config.yaml
num_hidden_layers: 11
hidden_size: 768
num_attention_heads: 6
num_key_value_heads: 6
head_dim: 64
intermediate_size: 3072
vocab_size: 8478
hidden_act: "relu"
norm: "layernorm"
norm_place: "pre"
norm_eps: 1e-06
positions: "learned"
qk_norm: false
attn_scale: 0.125
bias: "all"
tie_word_embeddings: true
parallel_block: false
init: "normal"
init_std_qkv: 0.0207
init_std_o: 0.00623
init_std_up: 0.0207
init_std_down: 0.0022
optimizer: "adamw"
learning_rate: 0.000391
beta1: 0.9
beta2: 0.98
weight_decay: 0.4
lr_head: 0.00432
max_grad_norm: 0.5
warmup_steps: 338
schedule: "wsd"
decay_fraction: 0.675
decay_shape: "sqrt"
final_lr_fraction: 0.05
batch_tokens: 131072
max_seq_len: 512
doc_mask: true
train_tokens: 1315000000
max_steps: 10033
dataset: "wikipedia_en"
MLP neurons of a small language model. Each row is named by its layer, matrix (up: input weights) and neuron, and shows model dimensions 256-511. Each number is 500 + 40 x the weight over its row's rms, rounded and kept within 0 to 999. Numbers have three digits each.
A block is one neuron, or neurons of one layer that tend to fire together. Before each block is what it responds to, as a language model described it from the Wikipedia text at the highest values.

Finite auxiliary after subject. Auxiliary or copula verbs right after a clause's subject, often it, he, this or there, such as was, is, has been, could.
L2.up480:524425509573500536601468529519507510513532507511486437521510531521532483493479503435455539523505531451488525525524532441489426431471479515544526480530484510455479464523508479459433463488529526510508499457535466441547501466526462549484499508529485506486473515565521571497482534578527414536526425430498471469447497555536489519446426483510517522520503466472467563541433540468464522518564530516508451496502517521510517501465462528477552577491482519433537492431542502525495445412497429533478538457520529560436479456490470505522467529495572486499508447504515521509484505546454500490510500488455467514522394452465513488485540436552510521565473408498498553494480483502483493525455468506508567493535482542539506560540501460485514517474560457418509426476498538521537463579548473
L2.up504:553491545588448482483517534465509500527506524532458434428472547546534492499567441558504503494500526536396444503514446538465481434412527489529523494528569453514461457481469491607484489493520540449510429509535528517510555417479506519520539415485526485475414443532467511497523556480524512515509446516497505494491562549503448524495535549496493422483518554476527423523509499535526531513515515461528484499511458519570500530446515517520507534481497440464515515524460486530519461465536483463463386464473594501534473537465477510491533519467427537495519448462497467490510497411587505442500567553569512483555497461503477477486515516464516488531522555460503524478494526489557476481457457498529499454491548469460465513485481477492534510426495420498536481456422481514550552477489444
L2.up592:458572523526495532519489515454475495475497466522588440520490463523555531512500484498468487501546475536461507536482499593523548453473522541471508438547498548451485488501500575490466510490484553496595543543475537484460533464506540511565526441455452526495452555421480504511518508554531491496438542432462507497507549510483505483466512464476530549583520542546509540467500644517484520520535467493483464537479493490500472561501536489529499557541485461548510490455592541536454476441514510538492514544558519560504497571548482479478480492525443562574438453536508520574492511549550472552507381475545476498516471498485545516545456413511505489485502461487484478598488559477546487507408526505477478539542487402495510488519487525449517538498550542531548496386522459476497531548533386
L2.up947:492519500417459482528522510492532480501481456526454519531467515550490492565570473499543496449474485540457428456471511534487453504445479567456508493482474494445532468507439539439507514480510531523591494523498465450473523491512520547509541487448460522472488507492524405477563473517541525570448496521441426505517534554527514431507541520531487554459487470480513469448474503482497468497559470506442489505463552490348484505491541500461520476532408519542537523540482519527456494486542508480480486481522562468454477519531480463479511539476515566490524529512480529476444534534437514500552560487535536501588522486401501435449476514567459534480520590547490443556433524475533438438446472522565498511573433502497386531528480569525592480486488481510461439505490543446505542604552400
L2.up1690:489543476576448504495561540458527446414509517552493487492510563527524484540488504538518487563519502502579520491549576528457543510397470500512509533473490458586498522505489433432484490445487506556467497491478436513445493507443506557450510510452519519435447496519523486529517480463450514543469511507508504560529490483515498536482555525480470568535491502432539497576549468478481470512494494501565512476464520661461463481499412464498498498517496514524452513430519494517493473519480519483473441446548540523443463592518468474514536480488539519464524502553471434470453469567490539486469528502513451458491468488542449500485515495517444501564478514464514427520560501549516524464451539475544573501536452507573472473486610549514492524544565492440491441433514508512511549516445514
L2.up1918:498512511456521473521491521478524518505485465508447496458477474490436414458499503561484517529461508499497476458476492470524428499547526417501555453508475524433526435523417440476459571509530511552532526490481559423427490482514503534492520504521485529520492474535537428544558453466530456520483485497497430506471473452506569452526532510491521518538530478539511569465440565549391488481543499449536491520548459451472474498506537528461532522494481503439501493491475481519525483409471549485420454445563457504437501551531469481508579467506481539463533432556471442477520502498501483478473472527514485512505588466490527431471507454539452458492423438510562491511512541419476495529468466551509511456569473460507502514591501543456529499553519536514506462521533533511490555515534440
L2.up1963:454492505450474502500603517475475458501541490483556500505482520515531516539505464515482471485541496476494481441432507538526525530477485544470543523518545524498508470439488568514516517512495461544461549524407544462449500466460475541525578522525528502480478469512519507445505568507517490511484507534458509471532422454517496438473522505480425474496534537440473467526539518484493515420530472465514592552522463487460501498539496558421529540559523480469524461521455490515534501562552524437527450502443546481515526511548539479549514476424532488529458456567469517540445527497496470577537529485506514523541492467500510442540544536505493531480461546519521486575560528464520508488473461485573508510505542428435443515479474476528481499518543595519499549495478503518451518488422437
L2.up2894:482455426477503472521525548446483517421488462485480502443492460536452433540459504530508518455412537503457508510555535413498523502515435487454414546506444570556536540455517469622430468493542477480494472536472568430503489509511483508511563435500453487533545522529559561394507505474529504489513433518463483553481408528533433475475438500513505486495516569540470481457455570499480502517486518510511455422513406552467484539483488487491585427486495523462490596501536457491512476512507488480517477536504492537472525500508525487438439519499504477500470556477466535485520577484528493452548494588570508483537543530492465511484465432475448481488507527459476451605507508492498483565503441525528498477525448459540590538490554548473592561461481441554491529452502496524566575401499502

Copula after subject phrase. Forms of be (was, is, were, are, being) and as right after a noun-phrase subject, often before a passive participle, such as service was abandoned or forests were cleared.
L4.up2736:575468483508436477492488546504469486495509411535516464462478456528429484483495480490496568410453454528565492520506512469469531519470491474538493494476500539423447519552518436539420536506495475474492518597551526461532490551494459529472534409455506421543463439503476543505521476496551479504501421487496460556465528491477528503465459503506492484478479586487547510471433542535497560490496569460437496582508463503476497511434474543489499521497481557498509514501542501552465581480458531519424481509485549495472462493449471595495515520415514517446560466497481497463487525465463491461558529478541463475484508443530487528435518482468506532538496552551540462498523592478520479494438433502448519534565482528518502482524428452475505520484469467516507448464555490458477484570496519

Quantity words before plural nouns. Determiners and quantifiers opening a plural noun phrase, mostly small number words (two, three, four), also other, several, these, and "of" in "one of"/"number of".
L2.up527:476531478507502475535441540519474439500629575434464468547446532401557527547497496426542476511451542481508476523511463455468457427511503493509527479538356589470476542521434510473490447473501541540581505538457503443495529471526457557436552472507519539480515486521508501500510473531480446514525499473476497451530522520558491433503496517464536512511441561477519506573550516493480521520614538565610434476507525473426454450550483539551598576461504459474538470440549551501584475448452502512497444473495503492444495448469516474483493533461533500509512473477529466478463458467508501475481524524507411551415580564485487523499484532477520579548479510480491457500472528516483449440535497492576593473486470482473518493544443545539517521476466511517527463461513454516500486522497458
L2.up557:547484431521476488524454504498487403526515470454491563410519529589503527526479471455574516512424461474519478488533569496468540485493500503453448523566499557502517523505480538545548468429527492516507525502519476453525504507567482462462494533511508528570490520453461496522557486506462458508561474535489553582429533506516525485535530522519556471478511540605469537553466542476526437531450475499565457500461494532505471442557543491535515605539501534438512497488526524588521465406475582483451510506490532514433522496559523488528559597511518489505491476445477558472477521513442568470465511539465485493473386520473467508481527467502481476505483440501495474586461462453445547544424470501463524507446482433576523539523497531431503578454519456447497469524535565435464499539491587
L2.up647:468518449472485495533433549473433476474511458460489523564445595484567518506527531507566495513507521432524461476421590497431453494464411536501481508493457501513546449576490455517464508417425531531529546477487444545510534475486499498545518439482463483514468519473482558461531581444581507516524480486522483509518511515495507490487535460536539527403499579529506447536492532483446512431526519499544453506494453524537426469552551494535528545492540485561468490504476569552553403554453436529474510472532551487399557505482537534515543401455464491470485511496532453491482480496544602420486526379550449506546499513547472486449521488491537472522467511549507503633528490508555474470480495524528514477490550485517462541517496571524508510506551501463575462467546501469484537557543492
L2.up1072:468477474453500454486592519497504543550532509444507460532469519490511634478401493479549506561507466498545513481503519470546360509475463523465543454529507531521537503505472605527451469479519483526530528441498404450456467508501495494545534500527428469553504480473563499425550504572475519458510566445512520476555496560514523388509496519561502480548483553513494494485485538478501506511581495507538479492481458566526458482556523557541526627470509495481562484468513485553539489514502499478488509564522538521513465466486518508517559501498486472488489492501501501526502449525580572506504486463452456429498505510508585448508457438505540517513489495486491562517510499429609432426435522519465519461504562475534519534506446511461562533480468515429505475498491493485513436491611533
L2.up1606:449454506426540441493504515509425472551553438543479526498451555485476512419520473430555460459487471408497459497410577432529447560551501544474440536533378428396526535413518539517468513493551483498549574490451487450517480495442480525492508483500459524527460519502539508567546488502588571493481472471442487546464524551517498435518568511484502499510490504469516496499494540550506502461527443557528476502558529478587474521573526532556535484470479448496478437479511485509453488450509458479522479526529554469519527524403509498531532457505446573554437494537549496492485495452513551590476455529455504522533545500476527480515497506528567557493460438428539583462455468503461499488448542530505488468421503506503494498495476558426495527503620434502482476495602498483535587504565495
L2.up2456:490513362548482469438484475469443469506558510473454510556486526460479532505479494478513471495457514456509446435489547518516478508488529519532457542505465550527533486465517545494488524508462502535509463499488543541510566510501497462567437462480533498525526522453510521488610499470445554454500517462451522545502544574501521406526598526515467560479506475539556531502500530494549539467442506501524459550507525533561500436561508500495626520485528478471493504492496481462508388462472494551444491458560514551504500546506479531510599527501468588494466535489452516462462454477586607537527439474458501482507447529511499501525554493501453599525476499441549520546433467454544502513492484475464492417429547546511508475518469503519514507490482436503506461437512548511502465456518430
L2.up2563:476491368554552503497445514498538540493504489495531534517489511520553489534625461490529540512477553527471451504549473506520453514585492517492496532548508534470516577506441575427490469498494480582560521467521475514556532402516463505464441521461428497462448476492444478523532480523481494510493552477496560459501605501528429515519498481474502545427535476528475518402556510576451560498456459508521494442541522524521405535489504455505441563506505457472520515500595538493489443454496489511512458531522526498473521443445489521583471542491448450489543545479475437487436491488489483486464513508477464468482493517500551520492460541542474504499476494480480464516440465503500476499406518504489573517492475572565531544523532538510518532458507500486435370542436551551474440442573422
L2.up2912:479473459398459507528509498556506539475472460453508488558470573467509560515508501521567491481446514518421516502527561542542484550445520535540470557544435477545551526514438528481527546473413537523519525556497554467477475469436493422468539551492444452585537574399436549479547518504483513391559491482469543520526475538488480440557570527496508555459451556507469463476496543532534517497518500559528483471521545544487552451504492491470506588489514476496509426548503462530482430465540598498519545522602489573478561472535506554571550423491518546506463459488517473471474477495525563426474575522523539500476460488498460468461498598514542486490473528479475488508465475521532509448473485475537587509460489440506509524512529514502561538509492455480515469415518557534498477551542461

Quantity determiners before nouns. Quantifiers and number words placed before a counted noun, e.g. several, a few, numerous, three, and "of" in "a number of".
L4.up2257:468459389459537486496480519497515462516556499416437526482475551576496528461594480518520488500467510516503504497495502533562410507457516541519511553471463523492475574453522608525504439463553536505496532436471454476576519499506453493516528459527430482499489483445531517543538538444453526502505598503495540466508524492521523495538584552511546450476478636426530512521491520510449417500546515564481441476507474511561479500518488411501523565436573460470482519439474516484451520493518483470556525506484462543468486499437510511518504501426538537574524470457477493386451488487498507482458498499510486461475484486526544497501547506498528519446482482498482549494506536473513525483478481506480558494413428481473489483571484527521544526478555422499570435470524539476448462422545524

Range and pair connectors. Connectors that join two values or items, chiefly range words and dashes between numbers or years ("15 to 20", "1988–1993", "2014–15"), also "and"/"or"/commas in pairs and lists.
L4.up2946:541463434468543486507563464496524560561540520530558461530508507471503485476445509490481501526474433513455519515526565593420412518452519468559550433578442491436483467502521458509483542478563521550519509587476496491437485484551504503501586471499503495520457480486484434542536478505520484428553499467467518512545516477498544451473528519538562490547488534450543467530489568497526475466512547532502590457461504525541527472552507503551549552502498469589530540563495499530392487458491530563537535504539521504456473507432466471525544526481510523546479446484518404421535479470488501467501558500478466451536494463559507496550521512508517494499523459479532551489525455464507490554512539595553483514437464505503469492536515441456401503504537456510464468471536517541505529522530442

Separators before numbers. Separators just before an expected number, mostly row-opening pipes in tables and range links like "–", "to", "-" (10–14, 1774 to 1943), plus month names before days.
L7.up95:506515512518493424448492525504495527483546574516487489490470597493456523456525530517571448518479477507530510517509539490457486503469512528457480523431574496548532528530515503555515459471516535482539505466449511506495539512428483509573474470541508481531427496494539562507532487477532498498471483557471600455475486550478452458541453516504507490457471542535491536482544452437465550505501570488544492493537577475483552536535397480498513513528538486445500501479500485515456496501503459496527488426486521450510416442519530484506546477415542596582424521516520496542495511509557602495486414509463521454545508454427471498480483470461499429487475466524506497489451454557603479494501509529464528478486474477470510506472501538451590523443518523492515489487514526565538473486492433
L7.up1515:482473514535481493496561522549509461479531488563578410474432531543424479575451463430538510503476552459526594518463463491470454505534497545492458505426442512422513486420528501519510496450505473420463482498557517516409508469464415518515497478515559492582545547493492497461518477540480493401527570491491541501510492496451448481501524531580618557475430515492457487519464516496521522529523557530447443527479544477516535512474504531550452450445500558525449577451575454515499527460517447522525486534555480539575522446504531504488578504497463483507453471419547525504458520491522493456470460482557453442439569486489502531521506485518541524471466496511423581447556497495409560488503525444515500547439553495474514498467453465501544492503414517603521492389474460550466532470531495
L7.up1712:406608411426478541478495501531460500528446448461571448526437520546496546548528460509534429458540462605540523535561551523502449528460521552536502466468564497476524493481473410535521494522501473470488535539565462476460464439508465496546541483465478601519508544404543471500483507483507498562478430469560523534509464566570448443490486511528509497468476534443489524547510454504552521539528557500470450534492526469487591553571493531459444438528526516493507580449511506463557445434511488561461455452549490513563500552532517518495506503471484529513466481444519480477499446542505511386447480503562437513451490551490486463493467482529517507550468511447499493498494535481521424464537541517542528505499476492479432550462450487546525500522496579468548522474499533607520458514534488
L7.up1999:500423451501521532496472464514545484492583514491491511496474499513493449536511439517467510512445467522537546497502438481488400580482470452509525521444467426489458524429529512554488512515536500564541492471508524516563489431512505491573481441511478543536509514486481467441543508479452476475480441529519527561452478477470520528476456603467465555540451489525565494468382556473492538519468477518565438493538464488517449442512494532487462398535479494535433496501493506537502489514460480498497513485480544467491488437541475429508519473546551500484434493520509552510564507446405530533558480521450455481520473459535519551489512521436588461455532512523425490550503511488452529529518532470524487559458469541445501459525545477487540527478439524498433464429516492547495535530526524
L7.up2005:455416500514502518534557507508525515516524501487508522469513470483491539509571470559438533508499511528520492473499552412474461490499461519526490541495552414600504586516499460534520464437455491546425534476433573512482404508479502524477512544511520481503491489475507566495510521481540551488581534486531496508429524523482495486505543532496512455545475535462498478571482459523482481528490502512471499426561504577518566487471444468504483399424511450536467583481507504506545503526506454493483461548520442486463471502533552523467558562459579528447507485497438451516459462482456475529470420507444536484519550437522475479495463464493470506485500483487479554475440584585526503491486508468484528496466417526585468448556503447446524448454429533531471476461539578529514453519488564
L7.up2240:523460505468559452469502531482424504495592501445476434537517600520489511426509461529473526473515504559478473467501508553447487473514539490543547510488572441541503529477521476538520473458541536442497490490532501528437460521465512496486559489493533507463447418467542539528484527494504558492555563525496624477450553475576522501509523567530484505455479526529486496512515500454566509462575519505485572469521494555492499477447433437457493511482478498530527474457501445533488474522484539558497507474522507391529471478529544528537532544516577562485421449479563520539544497510527452487514429517476489439541533525481484451543445492451561486483549496481473552546458533519574443532543551612509532449494542548540469446552507511482507458500495512534515571450538494480541453509582548
L7.up2469:513509476531518465552462526447431447459532528466490464535455547451467469501510517485536538522535511457527502483505512535446487491480555555465481479552544498492474500531435459530585537466500483450496534435537519497504507485421473558536525479488545519476428495445549581461484518540476466479491440491488542443496522566476556447492501506581561528534571481520493512523461447499460594471540555568527484513448469516470503480462465520475495480499525437487504501549472403465459445513495440534521522468524490482518457432499466465493513509490513596530461478530444505511469532494507620508494482452434433479513575477546522528529460534519517473499547500539476498516523463509499494445501566515495502467519462500497457524424412533417521478460598479487511523476492497527498503508499443
L7.up2872:464534527415490459512578463488524488384508490468480431532463508486424463542600494519485522481459524553508533467481558516532521464547521537559561444529485506525495506500443475554548489489546461457477546503450469555531449490510529472544488483473505481490585460529517509514530480476553506494480521511509510542507460525520501490522412469524516512522513519501472477563513438548501467445502548536555420456488431535476486457497500521537415477486508505496536496497500530459406554454515504534396540508518495549577557535502388548477542539486515534466493504510489430552446421480492533493483542541539537515552539392532467532503501511510487520537570532455489570470456486464540571479478490479484565410505446439515465549493466490483584512534423490583588481517523529514524473505517542

Copula and predicate adverbs. Forms of be/become after a subject (was, is, were, being, became), plus adverbs right after them like frequently, initially, simply, also.
L7.up144:489511533513551505462557520531535457450513455464429498525526518488498455578538495502496554491432499526530555454594562495494445561414518470472506497518556483531439437574486527494521492545518403502520529581538483455448524459470510501529525516494446546518487444508490490523502471507528432479470479542522529557437415569541538540520493575535451506509465524463513595498535511504516590517525546409522478472467494506458547493553500511467416432564505536465477541517487493590513491454540507544471540485497516475489531487545508501451574583560503499524504500537492518495467497502475466483518503504517511472517532464455564466441485474543494534551531500537529472497451552518492511417472535540477478504558491516462466535476510450542493484525529519466515566461468583507507474534553500
L7.up292:481469482603520521470524527497464537494519472513490535558510581548500592508457463454551437420499461507476522465517490490508520490424503495502434515466516496481484526581528496490487455496511486549533511536468417491504649459519459564463490557444529534507467515511482506526472508493517496421531504500521506532466517460454418493487552483552451557484471552550488501476538497563469506540569513490512488499445518470491477512589502551442547496577484588514496473452513535551513459493511486533535509486489480516479489521484459512561579531497534508508480536522570509478381553463489546547532462550525503487537576466532530482540476525513433470525565412593486466533546512600488546515520522503511561550466417503440500583489528455502538541484485552478481437505504513490487490473449481
L7.up809:466532500550463485542529432496466473430478489513506553527554555520525536457465484527480480486534483534503538576577485548484463454474345441539444478513500443498476531494440499561471521423513490537594530599598529558499553490538459502524463547500504504548467551516441495474484613517506498433586476530494506606492536548509523534450513540489478499459435572526490480519462548488478542535595476516558494496442466484479553490439433529532573511485535508526508447489495434591466527490540477508428574482502532518465429480478428506517573554531559463502525482525491515475465570483453464493533522520473511463493468439505475478481507455554480452478522435520482464493462487463569553483443575458528562560533446526521449514499526511520492468499484492541503505507521538471518521498518495
L7.up1029:464538479515502550535530461457544481514519481514528497514514540540533526516527539524493517565424488520536477605506476463455550562411479552542508502535503603494493502517457463477526490497533483471468482546509524461507459522537511493559524477478631536528475521462476621518444502476507454531549499501477501578485503496486521492463489484441473419528449482495514431435501512561510539527614455459477474499496532474474538540468422489495567512520533549478496480478513548491468447530542405523435466518587494453512426494489408551439467418517456489555491475512567515481482548528465529485546459539475583471546601544463568477531517459492363507511573479552540473510456535423439481523431480532546478567555476515494499473574472544496492504517532549498537478468591530501494517552493538
L7.up1336:529529522464539500559547547534474484482469453544464449480476584535460536476455510536496555447429477533514504560553466481511493476498487458493534540513457524512569533472493515500537498527495502480538504488569516472498461511431422465444528524503516526488458455470484525438463514477498443454456438559524505502433488536584477515506511575560473509493440546516474535439466545461471588517549477504493453500405525430489484540451460497485477460513460461516457468509549552523492522427539433519450528447500570531511473505499456513497547564517480533470544434503549512492445475578469547517521509569525529500509438477534527465499491446470481451458576507538463499493531480439459514463482532562509552574509491479499485481443472492457528494578511497502481509448446538463462502510512491
L7.up2224:456539512487523516521519546494491529540500502489551499449504527610436493540532528469515527511463492495425561466547485529530423479473453506509550415552447505552556554562501485564492533441562524601518477491499467545553526523458526524521451592488508540521438499507505510532509480569437493464492513519535464537470530484497438516493521554521541487485570400502488537481584542517503514516536448527452481548480464501567577543465460559516464465498524472507424473437556468529538507468514528466399445490533535537518490497578506471497468461525470507568558503452487509506504506512497509460529530566537445463525546510569481488489518466549445410493536509498491511468498496500443507480421517456571423487547504503509530521534528466461457432438497505583491521516472525495530514545509539
L7.up2370:487537453528467563533544578482526508488410500516521500449524530595571534462513498534577448465493500498502497485472383489534514479415461484485543523500498580516498512483540544481487508509512504568589507537548514551501543527523437533461492544522504597527533507473490567511480493450546444478448415556536549511516499587467461551476507520533482503460411399482489474474494488521522547555560554441482392485489514450503499500504415499455506533568471518502508516519530492533538472444583425448516469495510439465499497496486474506501544513564494436517528481502476570504508558517426558511558527552506526485540483525548543414481517499515532478585534568533517485512482503516493515507464550517459487501484489449467489502499513550430514592505519504511520501475483563512564451534522507
L7.up2844:526492504544551456579494561533460512500506481513573520459468482559490574471558471514517479517532421434483490543497435526511498588434495537502509474488465519487480443414538548519492478525483482512422487547502493504432509514470578523494444482463456539570452439539398556451527530566486507534525502525517511525458587571514506512513544515495555439476512532484487510503541507506498544475504498501557468497506520498472549498507430505527496504558561500528483402405489502485535572518531442512502538547555504515493474511484542458515442541458486465471545504509522458469548433535412531481546415566516497487496505502471523402478467501505497503548541513481453549465520533507466555500503547476563498460523461448485477517463539508481472555517506487505533491468520553569537517486519472

Quantifier before counted noun. Number words and quantifiers that open a counted object phrase (four piles, many awards, various islands), plus verbs like features and supports that introduce listed items.
L7.up1:480481466539502479514551457444454471482487498516435502549510483490521564495497567442472539443470481513535495507491504523498496547495513456483524455527507492478469529507468524528521467528549556520522495571468526526480563500515480493446538451510498549522558519503469512469455474474492510455512496519515551498537503533511494514532500482514463543549481512480507514491484542489490546430511483443511458467473501514531534506535540515490481481546481469431492536506530534498443507521529487440377540478516572431535488510492451480551533514483508598464438461462516480457507478552553526478511521568486463524484493508520403511557455585525418455413519513495456558431486446506502503481532450544538468477538464426465451454491548558561466535518510486493494474520482454549489490516606507
L7.up446:537603479482477506586486545478422493446546470513523531389451497527516537554524430417528570469438485514453512491518472441498491497438562425506576483551417535459496472533501516468550501491460447524567529522494555521453488453517430523478465514502435490517495518467527529462523478476496566428482499473546535516501513545531533472462588534495496553518583542550465455518477481463398537537486411485576482444481560560497512436412439523598498501490505431499484437449495496582496522490541470512514501507502489454458448527481549504443496558458431507600460459449500427550549497536514472507549467452481498480479487489528494432469551457413491457526575447455410498574447528534522546524564535506518518568509477586539527516498495452431533476487480502531492472499515524536494562490550521
L7.up649:518478485457510529474503507498524472451518445474528527544439488428487514581437545533448466459542503495435444504508495423476489567464456461587434492465443460511561456411482489441585513438538547488466463535516510538442510518494499529497531476439549574547449555489500494410525514466492523425557504543538609486466508469544405567481518526537512584442523495501510584521451452498495550516486447486523422586526487484515475504551508541501448493634546437463503467560457519482472574442463492542523549515496545511535534475494508444538473541414502544545482552509570460493479484511445589459514534501532512477522458475500491467455494524540496491462563473504449500539401514547505499488543497487553471577475443527480436515511495491473473477451487490508517516454576537571531494525518506
L7.up707:543553472497442466484507511466447531474474456570528505525502501522516499534559507491506429514536578456546466607507576471537502544509494445542414500453446470486520462450508595537537498432462449457568429494510476547468497473510522451518470459460464566533428449463428463585527523545544538429578548432475495524485492427525504486505498535510490514501488489503493518490594495467503561482607520449528498517482460486577458519500514519513389510491490462440421485462466537522511537470459493516497451521580490510482472474423546469541565588496491512509523508475559557456433498493371475508541566539553542528464491419496408498474431499581449378518544524423510478497494531549458452532481501486592427509457496463603471511444432472514480485522447535544523518478498516470524467532469551
L7.up1008:456501453469498527511489508516465502503506495486508507507477605493485534540531460479506476551449521540482465481548493548492567481451506465538488549487499509439584539453505539493552509511499524500460537512467535528494491429447467476493539381484443542467477539504528519506537460544460439478485448511459456513533525453503524454459449535531491462466533580499508552468488541414454473457584427481568452430534489519469419482516478455548478568540513509560497409508489503446506501529512594462415505438477576528525512417501541496545606547492495509500497519501455446545493488428536534469532493538523535450487585498532475462503489507487512535494536513470429406455524556455550491445517577508554596516539548536532480527517515520529515525472516548566585488533522468461466440461529512
L7.up1855:553394438514495517483490494549451560491518492480534488504514562498500487528414493511479484516481481543476512457499493465468445501470479510430508436536396546500562471559540461457517509484479484550564510488570478484574495467453478475478430507521518532502583522491544490479516531526533514455510492530451494504477520471569494501568497524470510534502484526524507479501501526516560507453538531474552418487510514517476502507483502433536521545492553449488558485502483493422508498446606418498523586415522467408554385507450465462482551492482452497520479482511586495549466464501474478477465517463430511489529449502432450495476482469444495493472495506574541513474463525445421483485528515574551511529506424492474519478512479510531489527460509542558565503524533551508455508530450459
L7.up2069:562431451510444544500488529524590463504555468452504455455512557499479551487533443550514397557502454437516425531537521545495513474491516463519559470578500535442519534495429449529520551454569510599459525572383487516450540474585504461510473482488423541538553482447463494482565466527506488535491528519456529556531527537539511541545525527462515447446507506469523506474497527487496409488580479510547490500505467574467447401524592505510434486524517503485552537439453535456542523557454492485462552502549504468513470395413454534586579470486536489532483516548459499490529506510484569517533478531461509485457546528484462468507527483558500509574513489509504472465410512451478561416500477510578555473460496443513490519604490506520545557454551466493556484452493536449523474566472527
L7.up2564:518503378454502498468486519489464494509514449481513488535515530492480545540558426496458457478471527493417469566486512498549475537480526464508422527497475451550563427520546538581528379497489533560580497567554558562482552508489485444488506396531510481503568542455493491420540527558480528511518463562490453525518563515545493437509501531539452577425512513466501577500503484475498607533469513460515512517565514524512504540454520452455567516526505542518461534453523497462544466490528457512496544540519540475535439432473504517591530513480487573514514564501417532501529469529556533491508490487442483477530516418520499502533440496498550457519537548496483546410488512534474562453516446517507521489508518499444501495525475489515489483463487489511546528474495501518515414500512485

Hyphen in compounds. Hyphens joining words into compound modifiers or names, as in full-fledged, all-male, Nazi-occupied; also dashes in number ranges like 119-120.
L2.up143:505533552499556499504526452448538529494531521508558495479456470425489464482528480451532447487489517487416534481496448506466416526510467512516562457558403551466500444505488559504499516431464556617505555504468518424526475495497550529471534473514493500515546466493466518504515545512550560528518488484552536506502493477507506482472525462432506469431436471543508546516519458494512554446557465538449476520472482501524450431511528493573540559509418497516563456441482506524489517490432478518531511487516573508506524455514568472546495494566461502395463466495476422517443483499501478473475480573388451522459500522529478494458607512484515570492449477481454488476465491543490483510546483511472498425539574517463579508527516459441547551467517456445491517492432564543522535487472469
L2.up645:508473537504522494548424443548515453590551496479495438514484495483482468514506479412457558525488429476485492478465505461553526497520491476468452514497459508468470499552492551506488544467429489507595591480455523479492456455458510480524536493479515468577448496455535450547530581491436517426524570479496550514463494519506497501422489603525500502397557510524472563529421428545454450547586473521550473509488578540487452515467532510452511503521457528607503494468453540525491454443545524492482546561491483485478532597515507464510542472481398587507505482478517464435476501448471532461521546439509550469538502508471457441478576359532517549467482554484464445519509469482508555479519493489544454427520527497410517540523528453484494535500484461553462561595454498462555513552502529
L2.up1165:508427539518516498442483426517509515492510462558526467488497454512493401498562508518469504515519510546499499523554469500472530459470475492525486526479498487500447544502471480487482511499457502466569424530447553511498491387549470501478538475548539498525473516546465457438526542535541511460504520525553498489442501480497562463540507555472460554480470493501422538545453457529457556550469468491504511480508479486482515514473533457459546456501512498424476515432483488608477519480388429518546451443553528509514475514494589418500468521515484479478535499516454455566520487424472513495543508518524473565508424506497480493513503506545593508514557522357506456502409516487415512552482511501483501392449517503514534520522526467493478535491452470477470436537467485474493519528500527
L2.up1403:507530465509504469537487475469496494545566492540485530513539473491499448550533515440483486487433480513517539476493534519521508548498471497508553529509466515469545510554513461461502491480495495574508493480446520496475506504536438483528506507471508547561551489461512427495542521553473489483525452576520496503452516532546538550490547565454484609495538528495504508456464518522457508462520516468510483522496499487449527440544497489495540449544497531558477414398544524550467457539501465542436529488496494482533522494423515500550584556549477511464481538505511479479441426492457495495584492551469403546477532578505518485533513482507502526533433445542494549529555499592506502511505486504470499436564542539493475525484502538487500538437475506509459516499513505516439454472502480
L2.up1424:494493503472519518517519527448498494421486507524450543507408517483506537487556401474494516486427521535444440575443498494576457520492452466505478529488402487495484513519468493528515485421468484525510518499487512442432480511514545502519505417400505463578509475511479437462497527546402477490517502603557520532579445460555511543490507500486514478436467534499499559468558473510486508532577507458553434584551481606512447407535540531586534533497510453566606445453474512574502515431499514520549474481526532532488481575441477485521512583522417532454519524557463464517491507549501521527557515505511524449552591502500469510530551453498511576481483474482522474540515429485520569463556386469456518458515431465493552524492524497524437541529485524508599499536485597524504529406477516
L2.up1899:474520532479500541482511458465550477552491463510506511526445530522569519452526491472483499522500530526532501587466454467509526472601546445515498524503389496492500466497498457462516496462553528549514476512530535505482514505537463511514586461544507498524453396498482493510492578563460471485517495563546558495561520504464523509484497576484471511402515519528472511456507492550511579422553507549465461543475490496526477457484546480519600489538483586559569479457542510534516451459484515545519483426512597533503511516448502478510452520532424537444512514468467402528487526498507518502482532518550421494565559513465544491479486539423522481490425471483529487542489456504476545533488397542489475506569496504428573555550537470441487530492445501503479554474474570501505457535426474
L2.up1953:503443529506470502553500459517502472469520506472465434558462578494494553469499535475485525471458483518512535499448482472588479500544481486527601525505515487391466447467456564537541500551487493541518523473481534450492487510467492559463504478540502480561457555498558415425465607562485502479548495508525483482496436492514496526487494520475468516530461535485509513496553433519507531494558529474530488567532505474506496482582526502511465539514482433523562437463437523539544473466523523516511448511571475467554496511534493473424495509563368554522470457492505473484521462560427513521501515560467487497476465505489532513512530462488530553536500524446486556487570474436540505470530512545461462465472518466433536437446449512448483514502544528472540476466476533542527470563443513
L2.up2856:445470530477487497436525473516488441514523522434444570484455534524541487543512480449494481506511535510479513572461485494564488485509443538471570508447491531509541426577490490489503491513457463500596467554459367443445538473567471545557540474525483474511555487506458483549499593534502593410568456528519529551594510521483565487443542528487528437403462517492470518498535515533458542494551485456497474471489496508514460447518458555567523453513502442526564506484432531432479534489408474524533547447517507567497500472475521452562510509536473521422422542521445467548515472483464584505490475526528454509466490518464529510495578515448480442482465489483469532544519508525451511502527480507469425431557505529478521532507520468481503528484469523506522527538457579516543544530549483